Weights of a small transformer language model.
Size: 16 layers, width 256, 8 heads of 64 (4 for keys and values), MLP 704 SwiGLU, vocabulary 1024.
Architecture: RMSNorm before each block, rotary positions, biases on query, key and value, untied embeddings, normalized queries and keys.
Training: a variant of Muon for these matrices, 472M tokens.
MLP neurons of a small language model. Each row is named by its layer, matrix (gate and up: input weights; down: output weights) and neuron, and shows model dimensions 0-255. Each number is 500 + 25 x the weight over its row's rms, rounded and kept within 0 to 999. Numbers have three digits each. A neuron's up and down rows have the sign that makes its largest values positive.
After each neuron's rows, "fires in" lists the words (lower case) most often at its 100 highest values on Wikipedia text that the model never trained on. A number after a token or word is its count.

L9.gate251:539518470502519437507467454505511495533525464519526486479500479481530497478486513493549494478477520470520505500470546476489511479504495478517489493522545523474516511468525480498467555458489506498497493541471504532462481482501558552497486498488476539501463546476513493483559492525479531489535498507525508459527481477551472501520522485493476517492516488538514512490500511494439518437530518540504542495509518504511499522533467487516487475501489533487507523479485504524511501492466512482478505504524499483465520497567513484505525492507557496513500547479492505519521535468468484526496527528463454509516511512490531496496478463515445484511518503470495473512475505535488479513499550498490505501513470510459437496524433475499522483488524479514534490468464515492526479487513494
L9.up251:526459516466539470444477493482444543548554510546517521480470500500516531485496537526499504462550500503537494464525503502530497482488478509503519464536519500514493473502448556464497487486495489478457499492493508486535486516490497472456531477489481469456494487506436483511500495539529479490493477489508489525584447494509528527521506530509477515523519497500523505470511501490518507490544511502459510543503489529520490512485521483493516489510528494494476529526511476516520539490509500499524502520532486467508505519541530500526512500504488538484506521497498492476544471488485480489499546441489492507488477530500497510474514490475496504518570472494486532472512524491494515476493496454511513515472502516500503435500513505525515443515463471507482521534531514520561501480450515
L9.down251:546521521519529506455492537526459482480513496461494497470520489552496508541515504514448499473529526532530524508535531481465479501518494487504506492517477531528498521484506498478453488456499494470449518472501485506553525520494469526530547480506500497498505485507479518484516495504493493469513491470476503510529489516550496519522487479488487443511534523522532467556535513483458524475483529500488500476504465512508495497482529422524492510532514538495485520479486474499551475471528522525518470512535482466470514518466507525502514473509464522520570494500495482484454506475513470533531569493527486530519492516506523487543489515519491480520473460486480536513476481479502542524509525516510519507497512517481532460473519486511472433519494488503483455530499502456501518501479504
fires in: "to" 89, "took" 4

L4.gate640:512495522479469536519540536426537522511498490466484494480474516466503526505490446473529491509504481483462501493508492525488527499508491539524498527535579522504499484506517517497526431502484501477483491515495465503531543483471513445503511503507481525499474493486421486516500510485516508498540497519507451497515508535535439489482525465512536541475482459506511509533489474499510505466490496504524516503487554500537489523519472491511501508515489516446545505539505471520456499546493488522510511483487554486519530493512493489520516487493474520532486564503500519491496467508527480462511505520503506498503518513510515491526460499481541548489512460481504487513457475498536551516460499531497472512512525518529449496483520489522506487526483552510517492501453493467486522496533516
L4.up640:515530464480505495494498534562507484519494471506481535506506520479476496529513460467528504537533501538518471495527550446483470549531477483522525466509490492497477458477504513518525528486487539477537526488508538485478538511499490503499479512498505476513485493517495510511518493491511524476519489533499501517524484563490496466495537493472549454505494539477486474534503505476561560513521482496481529518530490532451482494504501477511497519545489479512436489518508511518519489491492481496497531478468488479480479496491500504523478511466517496497460523519480482485471483512485450533563492490489498498489519487534459558508495508470543538498519474482486499558488522565449490499510469508512523458456452503533490530469551471516511493498483520496490491511509463471487490520465509
L4.down640:474470497466515472509494540488511470509503486479457434488458498484482489496475513478514485517509523514486544461546493517490442482479473477471463465481469527499506496465492512535496546512468523481536523512532481510541514450495495562490510500511486457505515536514517521523494513496485502491465526502488497511522522497495478501486520507527491484498513472473515538493505486537469457541527508474505569527508476436458506489461518502467536491503522474488526537542478511542557503498484561513496437463464484501478495494559482547458487496512500484485514495508523454506511504523525527481509531491499528487530476444497496485480512491487519457510507477501490521470466522534492506508498500528521516475490534508463493511506462505489515465497510511465472511491514439481504501496519513
fires in: "two" 39, "four" 18, "six" 6, "fourth" 4, "one" 4

L8.gate586:501522527557476509511483504489500515536487508524505522503483549481470514517524519494525534467513547535487540506537516527502498512522523502486501525505548482477501548515531553532504511505554484496502493532496498514535470554509538509469506490484476455515486513448523498454517530522497550528500519485474526495478464510513493510457511499495482464534452504501539495495491545512507508546518464505478518492518497522528515488499513460450500490484492474523512492508501507518493512527471510468523498486479486500473527484467501490415482529519554493486538480503512514523537482494502556528510462485505472491522555499478515536498473515471490516520499475508527482451463442447495481481565521463470492531505492478498500501445531462514488522475512490508501506519492491527504488498488475
L8.up586:455566551539511499564470520471478540505474527508507496517510490521489501487528486484508506504499494514431510544468502497465519470513520461462549455512530477510484529514511536540480480503487475497460538498516476496477486517520469502495511506516485550465522487490473488557514518509484524514495513495510565481509532500531508512482481475474501430518526522479523519498493527487523520512516472497495495503508530466500520475490512479473501500497516486489527493487500479522549472536464499518535502478473547473474486496506534500466499495530520540508525487453499471532539500486508559549516477492498493479552506477485513500509490467482506492522504519533528517518486526512526479473488519481454543490482487481491483527510557431531484506490484520531490515507468540511491544512487510
L8.down586:482453466498505529497523465514491475472502511510503471497490511514494481544510468504443469526505495478529524513505545500506503506462484521489520522503515485472507480507521494488495501530496531500485455467509521509506504485496483465508434501475516463480500521492477519459491458497517462474479498543478482489505521504524542558511491498479517484485479519491469465501458476524527458449498532462536488494439491487482541511518503500516538484551516558477498474504466506476519495449506471475459512507579512501515493502467480504515484479508451540491473547497467498511494489505514446488463503497506521511481491490532468519469496484516508512469460478475529524507510530484518496498492525492477550465505505505454487489509473522476524499448498531469472538473508470546525562503536506
fires in: "although" 13, "if" 11, "while" 11, "since" 9, "as" 8, "which" 7

L8.gate236:523481476518483511509536498439534511509472516555492486490504516496493494521575483494453522506505518497502483501529537512481489486470520507504517480482470520506513510476439502524490503525477474502535467504521495453513513526543488476545539464462460500495504484529524540560497470516505529526478496491465525513453494493504452495496506487493501495512469478532502553453507500518525523485519481507507507486466504542511476482516503495510489505482512477517500480521504502492495535483493539482455475452494508490525487476480483504473479521492504498517509503523518525509517441528519492510509522480520527527488543492479515498486533480518495479479500477546495439470556480471526473425521555444505531464504508472538498464472521498486484452505456470509500541531508506526533501482535522
L8.up236:524446500494459512524494478538454506485500495522505549488489494488514510503475506520436515516545498531505490529506517521485532481471496511533487499532533531461553471482521494510530464483501473498494523503550507475467493459512519460489487490474516483460455536507483493519485478514530495522476525466468520467492512475480545500451486485556503495485496521523500522551479520461526463542490483446493473489528486471505507513528521519535513491488495476465487489532536521491484477482467472525483495483491484454534471469465493533522456483506478497446473483444492490483527491462463523478487513526490485486511483471507480471471456467486503526522524473485536557470526511500444460487526518484529500494537502511544491490508534491505475478499515543513510507487527525496515505512506522
L8.down236:475521499530497498493479500488537490482476521486490470516511443521479505470463498526486584478459474487452470515523536497478514481482497510510518524506542515444475475487531529473528539479499463462526496472524508476481461507517508510525480517463478507512517462513469503550509527453525557498480554481513476469453503535526520506489516524528506499544541485498536457524468510496520515475545462452520481491526513518534501537534485450486490479522526509494496451501479499521506510490464477515543499479506506494481500491502473459478514504500533509468502469470518522534500473487511521463505491475467459498511503511506532482527486483492498508514486476507547459495493530487501503524520504521497535468486538520499505489464521459469487523488550496487484502495456490502465544503475541
fires in: "until" 26, "however" 15, "since" 11, "if" 8, "where" 6, "because" 6

L4.gate421:520463486459481474492493498482499474457545534542547499510476493486521483471485468496538500510471457506481533502477474515523474443520499471487467506537509525423511508491531498523501472527475522482492495515515496537547428490515492530503498496523534516518494515506485469514528518469485470479488509510479522495501488483506479492456501524436535479472494523516510486468511546502451512518518505515502480496505496509491512491505521513482520498501521483470509482496508537500546500502526524506528495527461479477472474508474534446452477493514516466465507472523480494475496521494433529530522494504509502504507523545510494505469487496493552525501538549490514520456499484499466466505496502493491512501484497535462542464507536445537546468548523464542537513473488526529531493490493502
L4.up421:530506509503478494524535507495534468501507492523515501480512497513532543476537472496496506493521466472444484522493513508522514446498465552548501480462527507494498463505498494498527478497512514478492438528505519485551462465469511508457486458525479498521516453473490468478490482504433491493508504499515448486513491522530455505476534497481529499495484527456501506503516467480473540501497469519487531470501534497520489507487484492518461513523450483498522458481509505476532500523500496532536494520529513528472468575520536467466528469483466504508470525537542511499534446507458495468485502491530450487493510492500470505532505502539518447445498499498511506472488491545492531501501439477519497505514485511506517513488499461476500497532498513501477463491534495496547465503512525
L4.down421:498489500477500533453515529530485515510509557521511499539483499452503463518527489535548488477501518477455538532460481465524486497487496537486518519486507511520498522490477495500467478514539498522467485506557543506501498497464494534500493491522483498478524518486523489557443573472521520512475454472523536499490499498511496506500512526501543494480489487560471542460506490489526469506508518501490480525537503500499527520466521553487449512515505482468480476499518467513522503474473520481469502487472484486472543500485485454487509524523514510445500513547508484507445519505521552541490511493510485516507503520522490457530527511500502524468499531531488482501489487509516528496492478528465464468527475495474500546524519439504483486510467491557521500441507530487474509517497496
fires in: "ii" 27, "short" 11, "northern" 10, "iii" 6, "tedxiimkashipur" 5, "guinee" 4

L11.gate615:505511459478492511519501450524496488478463500539560519500550542498491533481505536426456504460509483498481496503476534478544452481501486497492462487508481516530510509476497524487510477491511520493504533482521464501468513523533494533464510517496488472441432482470489486508516561485470497499479469535521506538528475511502476446515533527509515442494495463518540493495526492487478544526497487496527471520526495494466497498469495487532464508530491519546501494522556487497505521487482510513516517538459484482474484508531486459481503479432515514505499532469506519538486542503457539518532478493492520495501534520447498500506498489532533479494514520497529518507498498498497531508513516535490501510495480501487547495462542467503529464520498519528497498530475524525536518479517494
L11.up615:466481476550500484514511499482494512531506452501462477467505516505485544476493495467501488489504491480511487468488471467512522466517517527464505504463485492468519454512526491404502479517504504492475504537488468532472476518479493515509463502496469533516489512470490477522450537503462486490475509469468466542458501496524508488468468489524506500449492498529484509546529457508494488496461473493518515492496502505532538499523444470511498490485486504526515489532471508453480514475513519504514443517456476461482484463502543503479464511539477474517504535525479491515477520503558523495495487512491495514440526455504498520492518486498460505521468491544453485470455548503506500482509490520534486468501455445469467526517502501498467471510549503502496488508529483536500512511489492
L11.down615:513495495525478530481534489485494511517480473533573508516539583531508498450523514477457484479495508498461493490521519500536459504500486445498494510534513522505493460527514530510493496497527447447502529491500481481517542513539534513495502490490464497516460473499448434517470550514461456523491492512470536496521483479473520488491507535481481489485512508507498517491442534470503504519463506506516535523495509538518522528455469540491489490504485476502506467501491482498504455492506527530499494522504496459460515521499467467486459405483528512509458511520525523547486470473508503486547527495514501490515500478489458501487490481513478523472521515484484484487501515475507491483540511516525488461479465489467482496507506501498480482506537465506495515470506493484504527493467543
fires in: "ii" 35, "i" 15, "iii" 9

L11.gate443:484511469467461482480513489455489515519511533479505485536496533505505446462483494491477522517494539498508500539476513521523494519500530500546464484531527538483487520482454494529518492491512492487490489498495516456501528528538497454546515519472500501509469524480465471490502504487531519526492505457493493472531486530527516525503499497471469474502480474481478492536496495515542504525525526494500499513527482529444497513480497477515533501471475493478498534494568482564481510543479475482507499481515460461482508480524511557527466499501512525517510553538444513509512530523521523534512491481493540500428462504507475476519521512543456446497496523507531467503523469474524509488496506512533546490519516495450517487507500483438503493507522493500477499531524497503559495487538536
L11.up443:503494463496515524483441483507520510434504534519495496489492474505509499497520500481499509464515524484498518513548462534479514488540497466542502504501484496529525499470468485473514546482449463497482550497503524552513513541470494492534521510470493512507509463512500501479507474516520469493501447520542476504521502475509515497532470523495511490526517458517485489511546492549465541510563492475522466541500489488538485467468506471527512496509527489515507497476457506503472520449459510516521506506499479481478462546531519528548540539491539546503530493534461479438522489499493502547489525502504477498508497523496523481496528478516486422532531495493503497504536509485540525507485509536481486524521486518504509492467497477501526485494533456504544533532493488481538494534499505
L11.down443:509497525465510535501475469503515503522538559483503461525483509484529496517478494492536546532456497484488510481517501547506483476557486503482492529473515493508525482514499464486500512507450533509478520507494497511474524508471524482552490482487466449532510466509488550519474493536501499516470526499519495541546475491543498553497587472555486515506551520521509468495510541502544477445505526509478496454519531504486507472510495486507478479482526485481466517522487512502506484535481490505521473518515472486460514487509485533504503554470497473515504448518476469445494473444540478494496527497536494480456452511517494492460521484472509476501512516518504509519518502516531530520509495537498471517491487467458514512508495480526483493528505525493502514499500511498550490550533509
fires in: "to" 40, "can" 26, "would" 8

L5.gate270:531508543494489478489527513556542474529499540483462484507470486528518537490467487473490464462501556489470496480531496497480514524466506539490496486489549490485502529514502555461491525525460504512481511489500489506482542461461488495512509502506474499540502545482488539502495457503468518517527550498540478475508497480482459458494498500532459496499457496492505542505473499447497550468514517516531474483543512497508511504495514502502524487502538470549503509537499516544506520520480518499472538513505541513538452508538486476499486536472473510496471500486514489492518513496493503458503502491504561462500485524495485468504493444536511512480505511494453531483543546511509530542462520516547535501530479477471509502483517527517469463496479512557542497523502496520494503491517519
L5.up270:493507486509524450498491494482494510472477533514511487475452490504475476518542504529528524518466509504499551481512475477496486511498469474531510499502509506500510461446508529549502464528498498509510489515497487527509487584511529505500535529535504497489500526526473503503516444557509525487505504482507455502543502556500519519461504504498518509492496499497524530506466462543531520497471491490565514527520506477501503481526529491469481484515528499542509498518505570500520490486513504478500524479538510490497450482541500492460473470508512461500488528535522496490463464472501525543477484556483492512516502485542541492473454473463548506464528491481487464491507534506512523510497546500547480480469494516495513479519457522521501468480512463517494510448458464514514540515487472
L5.down270:511481444465516500488557537519502469490472553483483491477461522472529525531457497498495459515454481479506527456485478527500486498478510493434475519498544461497477524451515500512494520528494495499476494509521471481539481507503467500477535481492514515479492535479497505520465498487485502551530535504485508509551469508516498471489484473522550476485490539490453494506436494500453509482467544519449513472490485459491463500507471469475487500497535496520466504509485547570458507529507479472479527500550481513489508518493465536520487519514450518516497529539514488509506503524511523505466473515529529491512483496477487489529511507511532505476472469488516519490474568495527503473501479506504476505492501493489489555501490468533491493484495452503489517473494470477514481509548514
fires in: "one" 46, "two" 30, "women" 6, "bone" 4